{
  "n_layer": 20,
  "d_model": 256,
  "n_head": 2,
  "n_kv_head": 2,
  "head_dim": 64,
  "d_mlp": 1024,
  "vocab_size": 8192,
  "activation": "tanh_gelu",
  "norm": "layernorm",
  "norm_place": "pre",
  "norm_eps": 1e-05,
  "positions": "learned",
  "qk_norm": false,
  "attn_scale": 0.125,
  "bias": "all",
  "tie_embeddings": true,
  "parallel_block": false,
  "init": "trunc",
  "init_std_qkv": 0.0234,
  "init_std_o": 0.0,
  "init_std_up": 0.0234,
  "init_std_down": 0.0,
  "optimizer": "muon",
  "lr": 0.00852,
  "lr_mult_o": 0.689,
  "lr_mult_down": 2.0,
  "beta1": 0.95,
  "lr_head": 0.0057,
  "warmup_steps": 200,
  "schedule": "wsd",
  "decay_fraction": 0.849,
  "decay_shape": "linear",
  "final_lr_fraction": 0.1,
  "batch_tokens": 65536,
  "seq_len": 256,
  "doc_mask": false,
  "train_tokens": 698800000,
  "steps": 10663,
  "dataset": "wikipedia_en"
}
MLP neurons of a small language model. Each row is named by its layer, matrix (up: input weights) and neuron, and shows model dimensions 112-207. Each number is 128 + 24 x the weight over its row's rms, rounded and kept within 0 to 255. Numbers have three digits each.
Before each neuron's rows, "fires on" lists the tokens most often at its 100 highest values on Wikipedia text that the model never trained on. A number after a token or word is its count.

fires on: " was" 30, "s" 16, "|" 12, " is" 8, " were" 8
L14.up579:119147110093131115108188104123138129141135137123142095158106155109099099136149121094127146100158129129150119110138115138124154118132126123162110156128119169103091162093121126157097155109133094144182106117054134143106117134088133099103107115108155120109132124148079152134095135123131172162

fires on: " |" 20, "=" 20, ")" 18, ";" 16, "\n" 5, " club" 4
L8.up177:161103114114086133167178095126130123113121126128104115130120143118133115138135141152143147171099151098139123133102119178132127189117153115133125125133106158169129145149150121130088167109107157109153124134105170161095138102119140144148150111121103118110096174191185113164115148116114141168

fires on: ":" 34, " |" 28, "," 10, "'" 8, "." 7
L16.up409:166101091172143100082162126087099115114146129093110109125125097150147186140116112122123177201108128139166135185161096115142131125142107137122159100113127131137064107156127146095135155185178141150119106154106111137103162130146108159124132117126153145128142105145119084129105126120131147110

fires on: " of" 43, "=" 19, "so" 7, "no" 4
L4.up980:107133129127113141158122102114097114100155130094114136142075105118113150110142136130187059146087126107146137112144165143091119091097162070106123145094156145130134165110105133131098143113128124109119138121129120082105123119132090131170089140094087116122119178093126094160147103160151132148

fires on: " of" 25, " to" 12, "–" 7, " and" 6, " in" 6
L7.up796:150153130120137120131140110162107124114126141079144139132106133138106170163131115128172184140092141113083179096101132124106108091096136158132148088096149107117138115118080112147122130077168184136081132112147122113120147157107138135173134135145123149058123154169144124083113163144142147154

fires on: " and" 33, "," 25, "-" 7, "\n" 5
L4.up254:118115127069158147172152135118122149113118159126165130114105145106126196148122147088101130120140095106133111157093120146129101133136103123145098125078131155137122087144142114178126120144160168132130141171153137098132138120129179095092159092111134172130136134083126121168162112131164169086

fires on: "-" 52, " date" 4, "a" 4
L8.up575:174089120151123154140179111160060125120135146165137135154148076121161161092109164143112113075137138139107169128113137118120145138118142146104128108161145097105109156117142147110192108168101103129149085106107107099159107140128093070155141088112159118123146107093144113142094121122154133107

fires on: " |" 43, "  " 20, "|" 14, ";" 6, " Report" 4
L5.up387:086108111117144105102126126145132108142104142160138159153177142127129151117106124126144138110106139171102128136118083130102126121099116160153164100082127142143156093113163116144129133117144096110096091168123150131139116107161116126085096098140118115147125121132120107158146101090155166142

fires on: " the" 43, " The" 16, "|" 13, " −" 5, "The" 5, " an" 4
L13.up991:105146141148143151138178115127159120144110100110115084117104091180131130090160138119161117145112103139138116143139116119113096155144114115111135159115107082103083108070134155143160144127105162116135147116104147154110112125142107124125114108126136148108116135103117098167134131146117101135

fires on: "19" 24, "s" 16, " of" 15, " Her" 9, "th" 7, "ent" 4
L7.up721:133105125164120133129141084130162128104129113087108123138121111151147119143158176160127121158143106109135148168163141171103120105145159099131128079156120120094090145084146151098155099155185125143113118138067136116109117119071160128097127155149103148128090090095078147130150088116136126151

fires on: " of" 36, " from" 12, "from" 11, " |" 8, "|" 5, " former" 4
L7.up318:119149088138145119141139123110095061159146144174145075122121117146126142120137121102111127104141133123157105145144152122111157170131133142141137135119159122141129087115156160112086118124132153166119176128125097120103100096115147172121167113170129147131136154130121067137121106094107101115

fires on: "-" 33, "." 14, "et" 10, "it" 9, "f" 7
L4.up127:149105125120120118143150122128119141136174172139095160154111096126200153157136134147115087123078114090134158087127120136133152158084161121165106134133151083128138160128150113095114117164118141116126159122146113108126075125176123101088125110090163147125080120132122135132122134132133154106

fires on: "-" 44, "w" 11, "el" 5
L4.up913:154123095081139150099112136131107119173110147155146187123112121120131153127126111109152170096118132148152161132110095165151125137104146104133139110119165108109160163125102125131127108091105121135114117126079159064119118129058155153097100161112144146140144150127093152153104137104151115185

fires on: "\n" 77, " |" 16
L3.up823:120157102060084100124139148148127151126146133116148116148134117105137154158156166130118136150138160105147126134153114094129161136122159092143091119132140145169133150114127109101075165135138100129140149168105147127120158120115109131117150134093140064123114112111140136122146170134134089131

fires on: "," 27, "R" 11, "—" 8, " –" 8, " -" 4, " as" 4
L16.up857:122127112151073159122156178088181139146099126145120120123128092159123120134131133126126164123123111152139176176155140139081094197139125110161127124140130120116129163142129136108093137139091112094136149123139140086154156138169108107117130169121142134103129095126149126144160115148125125145

fires on: " |" 34, "|" 14, "G" 5, " A" 4, " H" 4
L13.up388:142132136083075098102156143140131178143148184141140121130097162148102127122155139113167137148149124129134110144139077144121153169151120105111134120118117171111121111131129128108093120160102161126150103086073151109133085125150137146149078163093149061154121139149133112162132137186105140097

fires on: " (" 36, " |" 19, ":" 9, "|" 9, " an" 7, "\n" 5
L16.up506:153115084113079105139131138158115111115140159135120081126142108149098162127152141143121148159142142114159112114130121098106095115148142154130108112141109166128101122122122137137170168147157130160181157168062150123089117142146078107164101142123123130134116106121126110166109167167106154135

fires on: " of" 38, "," 11, "n" 6, "s" 6, "y" 6, "or" 4
L7.up769:120101128167134129112109130109148150161110147138132096140111107151152117179185114158153158143151110130136111178135112182124171142132119124106126147133111121104061134110126102106104120112148161136201145095151158147130108114126145200133113126135089098151154071089086130112124142119170102117

fires on: " |" 48, "," 12, "|" 9, "-" 7, ":" 5
L13.up612:134159097135120123119140136140182138137097138110090149162132127108156166139116149068104120130159088132140126189137122112157151159152124108172124117155168157092137157139108117136109149129135174139123142085137142142107126082127153090104142117101155173158147101105109082130172115133156201082

fires on: "h" 27, "'" 22, "hi" 11, "ho" 5, "hy" 4
L4.up776:136143105170127149145117136138140167141129094134162124132125146142088158119130152151133145119097154093105081134130187115124127129134104102138123095124093120125078127129119071144133120137142151158105129124162114146115091109126157088131082094139167151137138118107131110122139118110114157124

fires on: "g" 18, "ho" 12, "ng" 9, "da" 8, "h" 6, "ix" 6
L4.up798:193146139135111129167093160130111168163096113119090153107110159117127155144125148133137143129129150143112152166146141125155151096166123099094134087146123101133104067134128120096130159107141089115138135107152126115160092109140151137116090148118122142160179119117115134119120125103118134140

fires on: "ed" 28, "-" 22, "es" 6, "ing" 5
L7.up676:156119159108127090124086151103120141099130115109107167121125127166108136120118142114083161127158135079133129107132147131127167145114155124159149142131122135084124101113090111130095117101121178145138137120140177127101122122147108074107094104145129138137124074141105143081110144120092121118

fires on: "|" 38, " named" 10, " an" 8, "," 6, " as" 6, " was" 5
L16.up313:114159099091125123161162136092153156125105144146132144113095117159145134119149119109124111154087128129159120132162137125067142130132129105134119121125151111110076119102068121143140103136107087106122128142158145129123139117106129117130082127140130127114149105106137097141121114141116140117

fires on: "|" 31, " was" 9, " in" 6, ":" 6
L8.up54:125127129109137134153144136162146147121128142140113111118138094128147125110112159101120069180111153143166112122113135140096097158113135105150123121112114100118106106148123157103118138157117140129121152085118153144149127118103148104097136131114170134113090137146175132131133168137123144169

fires on: " |" 34, "|" 15, "." 11, "-" 10, " medal" 8, " (" 4
L8.up930:121136156117118131156110103151099145152123084152119133105123106132108128127123084119117167178107149163147118094128091094144107131128120095159113166127111126112098136101101141137139139092101186146100139124127143124135132145105152096122139101112148094154146086115128141137131140092118096116

fires on: "  " 80, " |" 8
L14.up763:102094125086135087139160128124123131113131134100115159106116131180109134131138128153136155126152103117140123122138100152097156122148108145153163142154117144144127117129155160166145149135195097106129131130131148140175109161092120110119116113123131127117083159110131103126117153134128146158

fires on: "," 32, " as" 12, " and" 11, " |" 5, " (" 4, "|" 4
L16.up449:086129111069153172117121159114140140129138148144119084141109141125141136110143147105104113146107119154131110145144113180101105115159146122174125125146120149122116133116097096142110138125154093109171095085136155115122128141160155143156147118123129137108128143097109085133123116093169127151

fires on: "=" 29, ")" 27, " (" 9, " |" 7, "?" 5
L4.up779:122121144115106119132111141141139103133108109120109115113123169088140164128115109097116132136110137087086104100101117115155085122129162105149128142086139148150129130157104118112124158171133141140121134117095175149071180079109164122130109136145125121148120130146126151162124163107101128096

fires on: ":" 16, " his" 15, " p" 10, " h" 10, " published" 5
L14.up911:124157145141117117144085157145113158115080131135152097131102134083129111179092188132149133133143132128177178148187138100126154144147129110166129133154128115132109136136127128157130111166100119089096072133125166171105137131090116117126140162093127116104118148130109128158117119165173130117

fires on: "," 26, " of" 20, " |" 15, " or" 6, "\n" 5
L8.up338:130105140103135161114134142147142135123092094087146080122127129118144163158098128159136085073123177148130141148152150114139181088151183180118151127083077133109104143149123114118097178114146157102102139148147125138125154174149124107109132143121099132099096140108136151128132076109132108132

fires on: " |" 25, " Tom" 10, " Port" 6, " port" 5, " Mat" 4, "," 4
L16.up388:139127147111138133126156129097184079139154140149160116120142143118163173165105126137119054128143154074086109161113177103103183170102122153157131101106123145131137109147088121124133145117127137153099159149106123150129160136096124090116126158132103114140109093143154140161148124137151157111

fires on: " of" 26, "g" 13, " to" 10, "e" 8, "," 8, " from" 4
L5.up714:129123124171128137097151134126101118124143116156121128098141144128135168117156082108196122118154139116119164097146156099089158138101147112101145146157116152128111072112084139130110111116142144142165139164107137137111167136110127130093134137177116158120129090151125119128121090098129108112

fires on: "|" 30, "-" 17, " at" 11, " as" 7, " became" 5, "At" 5
L16.up58:108106151116127105163196162133120148162062129125127087112128120140095120092110134139098126165114118127113107126102149126094159137134136119163124148129118124138085096125083157157120121086140153107115166156115135124148122118122118142130101152127114110173146138147161133144143122117131091112

fires on: "-" 39, " grand" 9, " (" 6, " |" 4, " Ad" 4
L16.up121:094154133109107141108093135115112129116144123152118154137149124120159091139132103129136121119102130134082122141178166158121149127101160098139116092102140144134133149151148120128102142122060158141108161121110117092101103145099164141078079157134143110142123133136114110077088166111133115140

fires on: "=" 29, " |" 23, " Christ" 7, " $" 5, " =" 4
L14.up461:145129123143115104175100157119186092118113096160112156134123122136092144131122154127131143111086154132135101106085188099167091111111143109139143124113144180137129111085129137146122119189102113114128100182108121124115162135129138094122132115098147103104125173122124165131147129105104104132

fires on: "," 52, " h" 19, " p" 7, "P" 5, "H" 5
L13.up518:141140076082093103109113172131131151104069088108123117134098161114131091117148168144132147118136136091205131102151145149130114126128135121157137112093135100133089127117157131128112157138113119134133076149155150152098141133138169138117170113147098135098092156160128137125135149130140104150

fires on: "-" 46, " Ed" 11, " Mad" 6, "|" 6
L14.up586:135133132080107130087128114076148104120125146124122169127137104138120161100134145128108151147160132111142153138176112109134137159158168132164129126141128128100126152132153141133115096110128160122119088105179121137106132107151141127086155103130142175113161144097140136090144108116084131124

fires on: " of" 59, "-" 13, "ora" 6
L3.up978:114147170164107162085127097122105098141136129141114143112130070142133174146133125178126145144126108137170125152142122104156141150152115140129128148098124110116172149156116145106111120145136160089101118123139114098109161128077127143084119168085116129122125141119110126111139120127103113172

fires on: " (" 39, "'" 22, "|" 6
L13.up828:128103130131114094131114148099135147120105127178139124119098110123128175065137169127101131132113132110134119150130118144103125099129124120158124085186120110180130085137138133161124110138132136122159166105113148138124089116144093144144102156114103109113135130135116111140150111159139160162

fires on: " |" 27, "," 16, "|" 12, ":" 8, "-" 6, " James" 4
L16.up868:123124138129116128153114168122202112153131160120124106100109123133102144108107140129132102188161159144134116146176117096126155163128109100133104106111122121120075128158154148134098144120093158126117134099140078137160124097150104113137122082070115177123086110132137097168153137125104118116

fires on: "," 92, " He" 4, " he" 4
L14.up371:133097106077155136125153080093142140133076110133120093133117146156145143139153153104152132117112128138117105127091120143091113150146136150130111135094116176168113105124151115132146107156139138113123132136170176105119158136115101138096100078137093167076128125117143119149152122176111152151

fires on: "-" 31, "|" 12, "y" 7, " time" 6, "ing" 4
L7.up252:127157126109108100134122088141115153122156139089105133130113041139132152159174124121101169098143101160154112117125132114124144143098155147182156134195132092113106160180160126149088134099171142167131133106142141146120112125116139079084096120130109148116101120121137124111141118132140109115

fires on: "\n " 37, "  " 29, " pres" 5
L13.up120:074106096101130141089111088097122147110164125124128098125150133129131141182143094130115132117101114131119132133129143150103139172076118176134139090114105102133122126114153124151175132111153098130136079115090112137131145128104107101066125120111120145108120135074143125101109109131123211144

fires on: " was" 24, "y" 9, "ly" 8, " is" 8, " years" 4, "." 4
L7.up365:130113095140158127143153124133119107120097119174154117103118124119094164157144087086117111135127144118102113124105110131117126123176131135151123146114125164125095157083171102189123123109148156115167111119127140136150088125128056137112100118086117111134144105138142117165088132077138114164

fires on: " of" 20, "po" 8, "{" 8, "ta" 7, "so" 7, "S" 6
L3.up1004:111138131089064117147137113116123151111098146102147110117099149130140130127114141141141111108113143127100143106081159145128076063103171116134089126131160124144148148141093132129107121095121131140133108107123160124099157095108163148146139092125157141130093121098107145113139130109170146164

fires on: "'" 39, " of" 10, " tour" 6, ":" 6, "|" 6, " |" 6
L7.up897:115152097143132123100111086174098086143131126101172122106124114150089116114093126100083121142142108124128132109088135120137136151135130163139133113116094121171094111113160140095097152141080139143142112135101102108132134087091102109114133102117146127155142158103116132145150110117112132146